{
  "n_layer": 10,
  "n_kv_head": 4,
  "norm": "layernorm",
  "norm_place": "pre",
  "positions": "rope",
  "init": "uniform",
  "init_mimetic": 0.7,
  "grad_clip": 0.5,
  "schedule": "wsd"
}
MLP neurons of a small language model. Each row is named by its layer, matrix (gate and up: input weights) and neuron, and shows model dimensions 144-207. Each number is 50 + 12 x the weight over its row's rms, rounded and kept within 0 to 99. A neuron's up and down rows have the sign that makes its largest values positive.
A block is one neuron, or neurons of one layer that tend to fire together. After each block is what it responds to, as a language model described it from the Wikipedia text at the highest values.

L7.gate897:59 56 46 46 36 67 45 42 70 51 36 65 45 53 48 37 64 46 46 57 41 40 46 42 38 74 19 47 46 42 43 45 61 60 58 44 61 56 66 34 59 55 61 51 54 59 77 62 58 50 51 64 52 55 48 50 45 64 58 53 42 49 47 32
L7.up897:59 57 33 59 52 67 63 46 65 43 39 47 61 47 40 48 52 56 41 27 30 54 54 50 33 47 34 39 56 47 29 58 46 47 42 59 52 70 48 48 36 43 64 53 48 37 37 59 51 48 51 47 80 43 79 56 52 46 41 65 45 65 30 53
Responds to: Passive past participles. Past participles in passive constructions, usually after was/is/were and before by, in, or to, e.g. built, undertaken, suppressed, held.

L7.gate689:60 41 50 49 44 50 53 45 38 42 26 46 53 54 37 50 48 68 63 53 54 42 52 55 43 48 64 45 66 66 38 32 45 54 73 52 46 58 45 34 51 71 64 47 52 47 36 50 38 61 36 58 60 68 60 17 37 33 48 52 36 37 38 64
L7.up689:61 41 38 56 56 58 42 55 51 46 56 52 37 61 20 58 67 64 61 64 30 45 58 46 40 57 58 45 62 49 29 71 56 60 35 57 56 63 60 59 50 75 56 56 62 31 50 58 51 38 41 68 64 66 78 43 34 73 57 55 48 27 34 44
Responds to: Past-tense main verbs. Past-tense verbs (often ending in -ed) serving as a clause's main verb after a subject in narrative prose, such as affected, killed, scored, decided.

L5.gate108:58 49 34 52 36 49 33 35 60 32 41 29 28 52 53 37 47 39 32 63 62 20 52 61 43 54 43 52 62 57 52 40 76 57 41 46 52 60 56 51 57 50 41 52 34 60 77 82 36 59 48 39 50 55 60 23 29 29 46 43 59 50 46 51
L5.up108:63 62 44 54 49 51 43 41 47 39 64 37 45 47 69 53 37 34 27 52 60 33 64 52 69 46 42 42 68 58 59 64 63 55 39 70 42 51 49 34 64 50 36 69 45 52 72 66 65 54 44 36 55 55 49 35 41 50 52 40 71 31 51 46
L5.gate117:66 55 63 69 49 48 44 56 50 71 58 40 46 24 26 53 49 39 50 48 50 50 57 53 53 33 47 36 53 43 47 69 48 27 58 49 42 18 28 47 80 58 52 80 33 44 75 50 68 52 46 57 47 46 59 45 69 43 65 40 71 49 49 35
L5.up117:54 81 44 48 64 43 51 41 44 32 53 59 50 48 51 24 69 65 48 59 60 48 68 29 46 51 45 57 61 66 54 44 65 71 35 49 56 53 63 69 53 45 50 26 48 30 65 63 67 53 41 43 41 60 51 34 51 61 62 45 46 56 51 52
L5.gate274:38 43 47 49 20 63 31 15 47 57 46 48 44 54 50 35 47 54 53 34 49 51 40 39 54 32 54 33 63 44 64 29 62 59 35 39 57 65 50 37 27 36 61 44 49 31 56 66 48 70 55 48 60 46 54 49 54 29 63 59 51 58 48 38
L5.up274:63 33 73 56 71 60 42 53 44 47 52 59 63 55 43 28 52 54 30 56 44 52 52 56 38 47 56 42 78 54 41 50 60 52 35 53 42 63 46 46 50 86 63 45 65 52 56 56 90 52 40 41 73 46 72 38 46 60 50 59 54 46 29 51
L5.gate283:60 65 29 46 44 59 55 74 36 63 45 45 73 54 45 51 56 72 33 38 54 45 40 66 53 49 67 57 63 55 48 24 48 33 65 18 67 39 50 44 45 43 55 55 66 71 56 49 60 43 63 49 59 64 51 52 66 41 50 37 58 67 58 36
L5.up283:49 78 30 57 57 38 42 52 38 49 45 53 63 75 36 35 66 63 42 44 54 53 35 33 42 52 46 46 73 49 61 38 74 61 44 44 52 49 46 44 69 54 66 59 78 40 47 40 66 52 51 53 57 52 60 60 77 43 50 41 48 50 45 33
L5.gate314:40 43 48 39 38 61 60 41 60 18 27 49 53 41 34 46 81 54 38 63 54 51 49 46 22 59 54 61 48 49 41 31 60 51 45 58 57 45 42 49 59 58 32 26 28 68 68 70 51 58 51 28 51 35 48 31 54 36 54 56 40 57 37 44
L5.up314:43 58 47 43 59 55 45 57 60 27 35 57 49 45 19 50 77 46 37 78 47 46 46 48 42 49 43 50 63 53 55 70 34 56 55 55 57 49 11 35 72 68 45 41 41 43 61 53 33 66 46 47 42 53 61 55 63 34 53 59 48 49 28 28
L5.gate344:48 60 45 69 46 48 47 42 34 77 53 54 54 45 29 62 53 64 65 31 59 60 60 31 37 42 51 54 52 40 45 46 63 44 43 30 63 43 49 45 43 73 58 74 63 45 53 57 49 58 46 42 59 62 66 47 85 52 46 47 56 41 59 36
L5.up344:75 31 44 45 42 48 48 58 54 43 54 36 47 44 37 42 40 44 51 38 45 43 58 47 64 38 74 49 51 27 37 44 52 38 37 38 40 55 54 34 67 55 43 75 63 71 80 54 60 66 39 58 58 44 62 59 47 27 44 77 58 18 49 36
L5.gate430:52 80 54 49 55 38 46 51 51 49 46 39 58 35 53 57 39 54 29 46 30 64 45 58 26 51 50 44 76 51 53 44 73 54 48 69 68 44 42 55 36 46 50 44 61 64 59 36 62 54 67 18 51 56 55 43 61 52 41 48 49 32 47 60
L5.up430:80 33 56 50 64 50 56 55 57 36 45 54 54 46 35 53 50 59 49 56 47 37 39 31 46 17 54 45 60 46 44 43 40 44 66 54 51 58 34 48 56 63 50 65 54 30 38 58 59 49 55 57 57 55 58 68 56 51 48 57 39 55 53 19
L5.gate886:33 51 46 27 40 59 60 48 70 45 40 53 59 65 51 45 47 51 63 33 45 62 59 29 23 62 61 44 45 28 33 38 51 66 28 66 41 61 63 56 41 49 57 55 51 31 56 58 36 55 54 65 58 43 54 37 46 45 64 61 53 52 21 62
L5.up886:71 65 65 47 33 69 38 53 41 61 26 27 48 57 50 48 42 62 36 49 62 57 51 34 36 56 47 46 50 53 20 18 83 59 76 50 69 63 71 61 46 65 53 69 50 42 69 44 54 43 53 51 47 57 66 60 50 46 43 48 44 53 58 63
L5.gate1191:36 56 66 61 30 36 59 40 66 34 52 21 37 66 49 59 33 66 45 32 43 58 39 50 41 48 55 60 47 39 48 30 54 63 26 55 58 45 62 43 44 65 42 45 62 30 57 75 25 52 58 63 43 45 42 61 68 48 78 63 51 37 50 43
L5.up1191:53 49 71 55 49 68 44 63 32 43 38 56 43 40 41 45 31 55 43 55 68 67 53 46 48 48 35 54 64 43 51 52 52 47 55 58 65 48 50 58 56 42 57 52 33 30 47 65 57 54 40 41 46 67 67 50 58 39 50 54 50 40 52 38
L5.gate1226:67 60 29 47 35 60 39 62 40 37 38 40 54 45 54 69 45 47 41 30 39 56 30 47 40 35 54 43 67 54 31 42 38 54 25 56 57 53 46 39 49 67 48 54 58 48 55 52 68 49 39 56 47 32 49 54 65 38 32 50 30 44 37 34
L5.up1226:69 43 21 60 53 55 38 70 30 44 46 59 73 33 55 51 54 56 24 31 49 57 65 50 51 58 41 43 72 63 39 46 54 51 29 54 56 60 44 37 41 61 41 54 75 52 58 46 71 47 41 70 53 15 49 59 50 49 33 61 48 41 17 47
L5.gate1236:57 52 68 55 43 66 50 29 42 40 60 45 29 33 51 36 50 50 33 59 53 66 51 48 44 56 68 44 32 71 46 42 50 70 42 74 63 49 61 59 62 43 48 56 04 55 55 64 53 73 53 49 48 59 50 43 44 29 80 44 27 74 42 59
L5.up1236:73 53 41 41 50 46 59 41 55 31 50 45 46 52 71 41 63 56 41 51 60 53 35 66 60 48 47 30 62 65 37 54 63 35 49 55 31 41 41 48 68 64 51 46 50 50 38 56 36 40 47 71 66 55 53 53 48 42 46 43 59 19 50 48
L5.gate1318:55 59 61 56 53 39 50 40 48 34 49 48 44 55 51 45 55 37 67 67 46 66 54 35 45 46 58 56 60 48 30 50 57 77 50 33 24 45 58 47 61 40 62 79 62 29 71 46 56 67 41 79 56 49 48 51 55 57 49 68 47 54 43 57
L5.up1318:50 38 40 69 69 49 57 56 68 42 34 49 48 38 60 51 35 57 43 34 58 44 38 56 36 48 37 77 48 47 44 39 75 65 39 33 65 51 47 34 28 73 44 59 41 61 61 68 67 65 44 33 76 57 42 51 48 23 73 46 61 34 55 37
L5.gate1577:68 57 48 50 25 30 16 53 35 54 59 38 42 38 40 45 44 53 34 36 53 74 26 57 48 38 55 41 48 49 62 31 50 47 48 40 48 50 41 41 59 51 44 65 47 53 47 36 45 49 57 68 45 50 49 41 36 34 35 47 32 53 47 41
L5.up1577:58 47 42 58 47 44 52 55 27 56 80 42 67 53 27 58 62 73 32 49 52 62 32 45 46 45 51 49 57 45 51 35 39 46 44 46 66 54 38 50 56 48 33 70 57 51 36 54 48 45 57 67 35 46 45 53 40 36 47 61 63 57 35 41
L5.gate1608:55 47 56 46 47 64 34 50 52 29 41 26 51 59 50 46 15 53 41 47 44 51 35 40 40 47 47 51 69 48 27 00 58 54 32 47 57 58 76 57 46 49 71 59 54 55 57 45 54 53 65 56 56 37 64 40 48 23 59 59 68 60 51 61
L5.up1608:42 24 56 60 62 56 38 66 69 38 48 38 73 52 33 42 40 57 55 72 41 68 31 37 47 41 60 60 56 44 24 38 63 59 36 53 50 60 53 66 40 57 85 64 68 47 55 52 37 37 66 67 67 61 44 60 44 38 68 62 82 57 53 48
L5.gate1624:63 30 56 50 59 59 67 45 73 50 40 52 33 52 37 66 71 55 64 57 52 49 57 55 38 67 62 51 51 46 38 33 58 57 25 50 62 51 54 39 43 70 56 44 63 72 64 59 64 67 63 56 71 32 56 46 51 45 44 74 54 60 60 36
L5.up1624:63 49 61 45 54 68 57 58 64 63 52 46 49 42 30 67 54 45 71 49 44 43 56 47 36 41 75 62 54 62 50 30 48 59 18 46 45 52 51 41 45 56 44 49 41 49 67 51 73 59 35 48 59 38 64 53 51 48 59 45 51 48 53 88
L5.gate1659:50 56 55 68 41 59 20 28 39 59 42 35 32 35 43 41 66 42 28 53 42 39 54 43 44 47 50 57 56 35 43 39 59 51 42 57 61 56 57 46 53 70 48 53 32 62 58 50 45 40 52 51 43 47 76 38 57 47 51 46 50 66 44 59
L5.up1659:65 40 44 72 49 62 25 46 39 66 77 25 52 43 51 51 41 72 30 37 48 50 74 36 66 39 44 67 57 58 33 48 66 49 36 60 53 66 55 44 41 63 64 61 53 65 61 52 47 38 57 69 38 49 56 50 54 53 59 53 69 45 52 56
Responds to: Main verb after subject. Predicate verbs right after a sentence-opening subject in biographies and plot summaries (wrote, recorded, held), and the last year digit or comma ending an opening date phrase.

L6.gate928:60 63 32 62 42 62 64 41 49 67 54 51 58 67 57 50 64 56 34 44 51 41 41 57 42 29 61 47 41 51 47 33 45 58 45 71 47 33 75 43 45 44 42 53 55 57 63 52 49 59 42 57 36 51 52 45 64 40 41 27 15 51 49 56
L6.up928:49 36 33 49 51 59 45 28 50 24 59 56 43 33 68 30 58 52 73 53 45 43 42 46 33 67 63 61 44 48 45 49 48 48 35 32 57 27 49 45 36 20 64 40 48 73 27 49 54 35 49 49 37 47 48 45 73 64 48 62 37 36 31 48
L6.gate934:50 58 42 66 53 62 66 34 62 64 60 72 54 72 37 42 50 54 58 59 60 42 38 47 30 35 56 69 38 39 64 58 47 57 39 53 66 57 43 53 47 54 39 56 65 46 63 26 40 44 59 52 62 31 38 44 60 63 44 22 23 47 48 46
L6.up934:45 39 47 66 42 69 42 41 54 53 45 52 42 37 68 62 42 41 38 45 44 49 56 55 72 58 48 51 45 46 57 51 68 60 64 46 29 43 61 44 85 48 51 56 58 56 53 70 73 55 37 29 48 48 34 31 53 66 59 56 50 50 61 74
L6.gate1384:43 59 53 68 41 57 14 27 44 37 52 45 47 43 49 44 28 46 48 56 45 32 53 34 39 37 43 42 40 55 49 31 55 47 34 56 61 52 42 49 47 61 71 35 32 33 45 77 50 56 54 53 55 45 51 36 70 46 52 48 55 57 55 37
L6.up1384:64 58 47 59 53 42 66 45 46 62 39 58 48 50 50 51 45 44 49 39 40 51 41 57 61 61 53 55 60 74 47 53 24 28 52 55 58 47 51 49 38 40 48 44 36 44 28 57 34 44 54 39 52 45 32 53 48 35 55 47 36 65 70 36
L6.gate1489:52 52 43 37 32 44 34 36 60 67 49 53 49 49 56 47 40 75 68 34 51 55 58 54 52 42 51 44 31 50 41 47 44 35 51 34 47 62 54 55 52 47 50 46 52 39 43 55 52 67 54 60 43 38 48 56 56 57 51 73 48 44 59 46
L6.up1489:66 48 48 51 37 71 45 41 44 23 54 52 45 59 64 39 39 52 52 19 28 39 52 46 42 41 43 62 56 29 34 67 71 52 52 78 46 55 53 33 54 72 54 63 58 31 69 46 37 49 47 47 55 55 50 69 59 50 50 31 42 49 40 43
Responds to: Biographical/historical predicate openers. Fires on the word that opens a biographical or historical statement about an entity: past participles like born, built, founded, loaned, and the ( before life dates or "- " starting a list item.

L5.gate17:47 47 60 31 29 45 61 49 48 46 62 53 55 66 56 44 47 40 51 45 48 36 63 63 48 71 70 44 40 68 62 29 49 34 30 60 58 57 52 51 35 52 46 62 39 62 43 47 40 41 52 42 56 40 48 48 53 33 49 34 60 38 56 38
L5.up17:76 52 45 56 54 67 50 43 47 44 54 87 53 62 42 36 65 51 49 53 60 42 58 40 52 37 67 46 56 47 57 61 38 71 53 58 60 47 51 64 36 65 54 71 47 34 56 37 58 44 48 64 73 41 73 63 46 53 37 51 53 48 47 65
L5.gate293:58 49 45 58 61 43 51 61 39 48 43 68 50 37 81 55 76 48 37 50 52 78 34 44 39 27 60 62 52 52 37 56 50 60 57 44 53 55 54 54 46 49 66 59 56 71 55 35 56 52 43 43 58 42 52 75 56 65 35 59 55 23 35 55
L5.up293:64 39 37 30 33 60 53 38 35 48 53 64 53 43 49 73 41 52 65 40 33 54 63 39 29 55 60 60 44 31 41 45 55 45 41 53 79 66 74 46 39 50 62 64 48 24 49 60 63 17 47 59 34 57 57 62 28 41 67 51 40 46 47 51
L5.gate495:47 46 50 59 52 76 64 56 48 32 42 33 35 71 53 40 55 60 51 51 41 44 59 27 38 60 64 50 55 54 34 32 53 47 30 31 73 61 58 58 33 67 45 69 65 54 46 57 68 55 80 53 33 37 60 40 53 53 45 58 48 43 49 54
L5.up495:63 57 55 54 58 67 54 53 29 56 22 51 56 51 61 65 58 52 34 63 32 50 35 54 52 28 52 43 50 52 73 49 50 44 57 40 62 51 59 75 49 41 66 50 56 60 49 35 51 46 63 51 28 44 47 55 54 54 40 50 33 43 38 51
L5.gate565:29 59 36 73 59 54 21 35 36 42 57 46 53 56 20 38 58 51 42 47 51 52 59 24 45 59 55 46 72 47 52 42 49 52 54 46 42 41 49 57 49 58 51 41 53 50 72 40 45 55 54 43 40 71 77 57 49 52 71 25 62 46 57 44
L5.up565:46 51 62 54 64 43 40 45 48 63 47 51 68 29 46 56 44 67 46 30 59 45 41 63 21 58 35 55 53 31 76 58 65 26 50 49 50 54 27 34 66 56 51 60 55 40 34 42 34 59 73 67 54 49 54 64 48 66 42 26 33 35 55 35
L5.gate620:62 71 50 51 41 53 37 37 46 46 50 52 36 31 52 44 43 47 68 52 47 41 52 62 68 54 17 46 50 59 39 51 67 64 39 42 30 34 32 44 67 66 58 62 36 42 32 71 43 47 23 21 47 50 64 65 59 41 41 47 50 56 49 67
L5.up620:38 65 75 52 45 45 30 49 54 40 51 49 41 21 54 30 44 42 46 68 32 43 47 40 45 55 45 35 54 64 67 54 50 83 49 52 49 39 37 55 63 54 65 24 62 51 42 45 44 42 49 61 56 58 46 27 64 58 68 52 48 56 54 59
L5.gate637:59 44 33 65 63 44 46 67 64 55 49 78 57 51 36 47 52 51 44 39 52 45 47 61 15 44 77 51 59 53 54 53 55 64 49 47 56 26 51 46 45 66 44 69 35 33 54 54 39 67 40 63 51 27 59 72 70 46 54 22 39 37 31 33
L5.up637:54 62 43 61 55 63 28 40 40 26 56 59 33 41 53 47 51 45 39 54 36 64 43 44 35 45 59 65 58 42 51 65 62 54 54 60 56 54 32 54 34 60 65 62 58 62 57 34 54 52 42 70 47 46 60 30 53 44 45 52 66 41 57 60
L5.gate814:55 53 44 47 70 52 49 38 49 45 40 57 48 41 61 67 62 48 42 48 36 26 51 60 28 40 60 58 47 32 42 52 56 49 54 61 70 31 66 47 58 53 47 47 37 45 65 53 35 36 48 59 64 62 46 48 41 50 66 46 30 50 46 44
L5.up814:53 74 42 62 58 51 59 48 20 43 52 36 60 25 59 55 39 77 34 29 34 49 50 49 51 29 46 53 71 56 51 54 65 63 54 47 54 64 59 35 46 51 62 56 68 39 51 74 38 45 61 67 32 36 57 52 67 39 41 47 35 28 37 43
L5.gate890:52 31 47 73 46 23 27 38 58 36 47 55 54 44 48 45 63 30 41 44 60 53 53 38 54 44 50 33 46 45 58 66 58 43 57 52 56 36 40 68 39 64 52 62 50 29 64 70 44 63 57 46 40 45 52 66 49 44 53 35 33 36 33 44
L5.up890:60 42 29 48 58 65 34 58 55 34 31 54 43 44 41 32 44 41 42 55 52 39 44 49 47 51 66 62 58 53 45 42 56 65 53 43 54 49 37 42 54 63 55 41 69 55 56 49 50 68 25 45 41 53 56 50 61 53 46 55 37 46 39 43
L5.gate1111:49 66 65 33 49 58 35 43 42 45 35 52 36 50 45 34 34 37 41 60 48 45 37 36 27 38 44 33 46 52 68 47 34 51 51 48 57 58 41 51 71 43 51 78 87 55 40 25 55 62 46 70 54 20 63 36 54 51 38 44 42 35 38 58
L5.up1111:42 52 52 37 76 51 39 24 51 37 38 74 44 51 56 51 55 45 41 50 20 55 18 51 33 59 77 65 53 52 60 48 25 61 61 51 62 72 46 60 31 66 69 72 51 59 54 34 58 46 64 44 52 51 30 59 74 51 23 31 47 63 52 55
L5.gate1143:59 49 47 42 57 65 45 41 64 49 42 39 52 36 58 58 42 46 50 63 45 43 36 53 22 32 53 45 60 46 60 43 60 60 38 46 52 53 52 48 61 73 61 58 81 38 67 45 33 80 27 49 53 25 63 50 52 20 46 48 61 56 49 47
L5.up1143:41 59 46 40 71 61 39 61 51 42 46 56 52 48 71 69 59 40 39 52 46 59 50 37 48 39 57 51 62 44 46 61 57 80 47 56 45 67 58 46 51 49 64 69 64 45 56 31 31 46 26 54 59 41 61 48 38 45 44 56 55 47 40 59
L5.gate1187:45 44 45 52 45 56 57 50 37 45 54 67 45 53 58 57 55 54 60 49 56 81 58 62 35 42 52 45 59 49 53 66 65 53 53 53 84 60 47 60 50 62 59 58 47 54 58 58 66 83 50 38 47 41 46 32 36 32 51 23 39 56 38 42
L5.up1187:73 47 48 44 52 56 41 39 64 46 45 58 39 53 70 51 47 31 57 61 64 39 28 77 15 58 59 50 63 48 54 43 56 23 49 47 43 60 35 42 70 71 62 73 48 41 53 53 46 66 26 43 47 57 56 46 42 32 52 20 54 48 52 50
L5.gate1354:45 52 59 55 43 64 70 57 46 61 25 19 78 75 49 27 47 52 28 44 47 60 43 61 41 49 52 33 55 48 34 51 45 52 37 53 58 38 35 31 46 62 34 68 42 46 44 78 43 60 37 45 61 06 61 41 66 51 64 31 35 48 34 51
L5.up1354:53 47 50 50 81 30 37 23 58 45 47 69 46 56 51 70 33 56 38 63 61 66 40 58 48 49 58 57 34 56 42 39 58 23 43 50 45 53 44 52 68 91 51 53 45 37 60 44 38 49 62 30 48 61 32 47 63 33 39 46 47 45 48 34
L5.gate1466:66 71 44 40 48 71 61 46 55 54 44 57 55 56 71 50 59 61 39 63 57 67 50 52 39 46 30 65 32 46 57 46 56 48 44 44 69 63 54 52 37 38 57 46 43 20 45 63 48 52 66 54 64 27 73 56 41 35 59 66 50 49 44 60
L5.up1466:74 50 60 47 62 54 53 45 68 19 52 47 51 60 55 50 64 58 73 46 34 58 48 61 34 63 63 74 53 64 09 51 56 44 30 51 33 47 66 41 56 47 37 60 63 44 32 35 27 59 39 81 64 39 41 72 48 29 69 52 41 55 43 63
L5.gate1482:48 43 60 44 45 56 45 55 48 36 29 73 38 52 55 76 51 38 39 48 48 54 44 60 31 24 62 47 57 39 52 51 68 40 47 68 43 85 58 30 62 67 31 74 42 68 59 42 49 51 52 39 47 46 46 53 58 49 38 40 48 46 25 51
L5.up1482:64 51 50 53 40 60 48 41 37 28 55 57 40 60 34 60 55 55 70 51 61 55 54 35 40 56 59 33 32 53 31 49 52 66 48 45 43 51 49 74 42 62 63 79 36 35 45 53 28 52 43 75 65 52 54 50 52 57 75 47 65 69 46 60
L5.gate1653:40 48 58 46 60 73 39 35 43 23 45 66 42 51 34 50 47 51 51 41 54 40 41 48 44 58 43 42 56 72 35 42 56 54 50 65 48 40 49 51 46 43 63 41 39 59 49 55 47 42 47 50 27 36 45 68 47 64 53 34 60 54 35 48
L5.up1653:55 44 37 42 55 39 37 60 28 46 60 47 48 31 42 58 37 41 54 43 43 22 52 45 60 47 53 33 49 47 57 74 42 46 52 56 57 52 52 58 65 58 22 35 76 54 55 53 56 64 44 23 45 58 68 60 24 55 26 76 75 55 43 66
L5.gate1712:46 42 48 67 32 48 55 45 76 32 49 55 44 59 59 38 49 52 41 50 50 48 30 62 34 29 33 60 46 41 56 41 39 60 51 52 60 34 81 50 34 45 53 60 17 59 53 69 49 48 56 54 45 61 45 47 44 43 62 37 35 63 46 43
L5.up1712:53 57 54 57 42 45 69 51 59 41 45 30 57 57 50 33 54 49 22 52 56 40 48 50 44 52 32 33 64 47 62 62 54 49 59 50 57 23 45 54 61 43 57 51 51 49 68 56 60 44 60 60 51 38 50 33 55 55 69 62 81 59 47 54
Responds to: Passive participles, time words. Past participles after was/is/were in passive clauses (released, founded, made, found), plus time nouns after "the/In/mid" (era, night, 13th).

L6.gate506:45 63 68 59 54 51 33 49 64 31 48 55 42 51 52 21 61 39 46 30 48 36 41 58 68 56 39 34 56 55 40 48 47 69 32 32 32 35 49 40 67 68 55 51 47 58 60 45 56 57 39 41 41 53 60 40 70 41 65 31 45 44 57 44
L6.up506:54 65 55 51 58 62 52 56 30 41 65 32 61 46 44 53 50 52 32 56 56 28 43 58 58 36 42 61 60 50 42 43 76 63 43 48 53 41 43 48 39 60 25 54 58 46 47 74 42 57 44 54 26 30 56 56 56 26 56 50 55 43 32 34
L6.gate824:50 50 30 46 55 75 37 31 34 27 55 35 49 75 51 30 52 56 64 64 60 44 58 42 32 60 59 50 48 45 46 18 83 53 56 57 37 46 45 49 46 38 47 43 52 84 70 29 46 77 39 52 43 57 65 45 57 53 52 44 40 74 71 40
L6.up824:45 68 57 50 27 49 43 38 52 53 63 52 51 44 41 29 61 49 43 49 48 66 53 74 49 26 28 48 51 48 47 43 51 55 49 43 42 45 52 47 48 64 46 72 55 43 49 38 61 54 54 51 44 54 56 58 47 44 45 49 46 34 30 41
L6.gate982:69 53 43 48 47 55 38 33 68 35 60 63 58 63 61 28 55 38 34 59 63 62 58 53 36 54 69 40 63 46 48 08 72 57 25 39 49 45 41 57 60 78 34 41 37 63 49 50 78 56 46 34 42 35 57 31 52 31 38 74 49 38 53 35
L6.up982:50 35 43 58 50 53 69 66 71 21 66 43 59 58 62 57 81 35 45 65 63 49 45 58 71 44 48 44 74 39 43 35 58 48 44 58 50 33 37 38 72 63 47 68 75 61 81 69 64 62 53 49 28 27 62 62 46 49 41 46 68 38 47 39
L6.gate1061:41 58 78 52 45 43 42 41 61 29 52 48 34 53 43 32 60 43 44 50 64 32 46 62 52 41 48 36 51 59 54 37 58 31 30 53 39 36 42 50 74 56 39 41 40 60 56 50 51 72 52 42 55 52 50 31 39 32 45 75 42 47 52 29
L6.up1061:50 61 64 47 64 37 65 56 49 40 65 49 66 44 43 39 49 46 24 44 36 53 63 52 54 29 57 41 55 69 50 49 58 46 37 64 66 24 46 44 67 56 36 37 52 75 55 61 64 66 61 32 63 48 39 35 39 40 52 69 58 41 26 46
Responds to: Time-phrase endings. Last token of an opening time phrase, such as a year's final digit, its comma, or "time", "year", "when", right before the clause.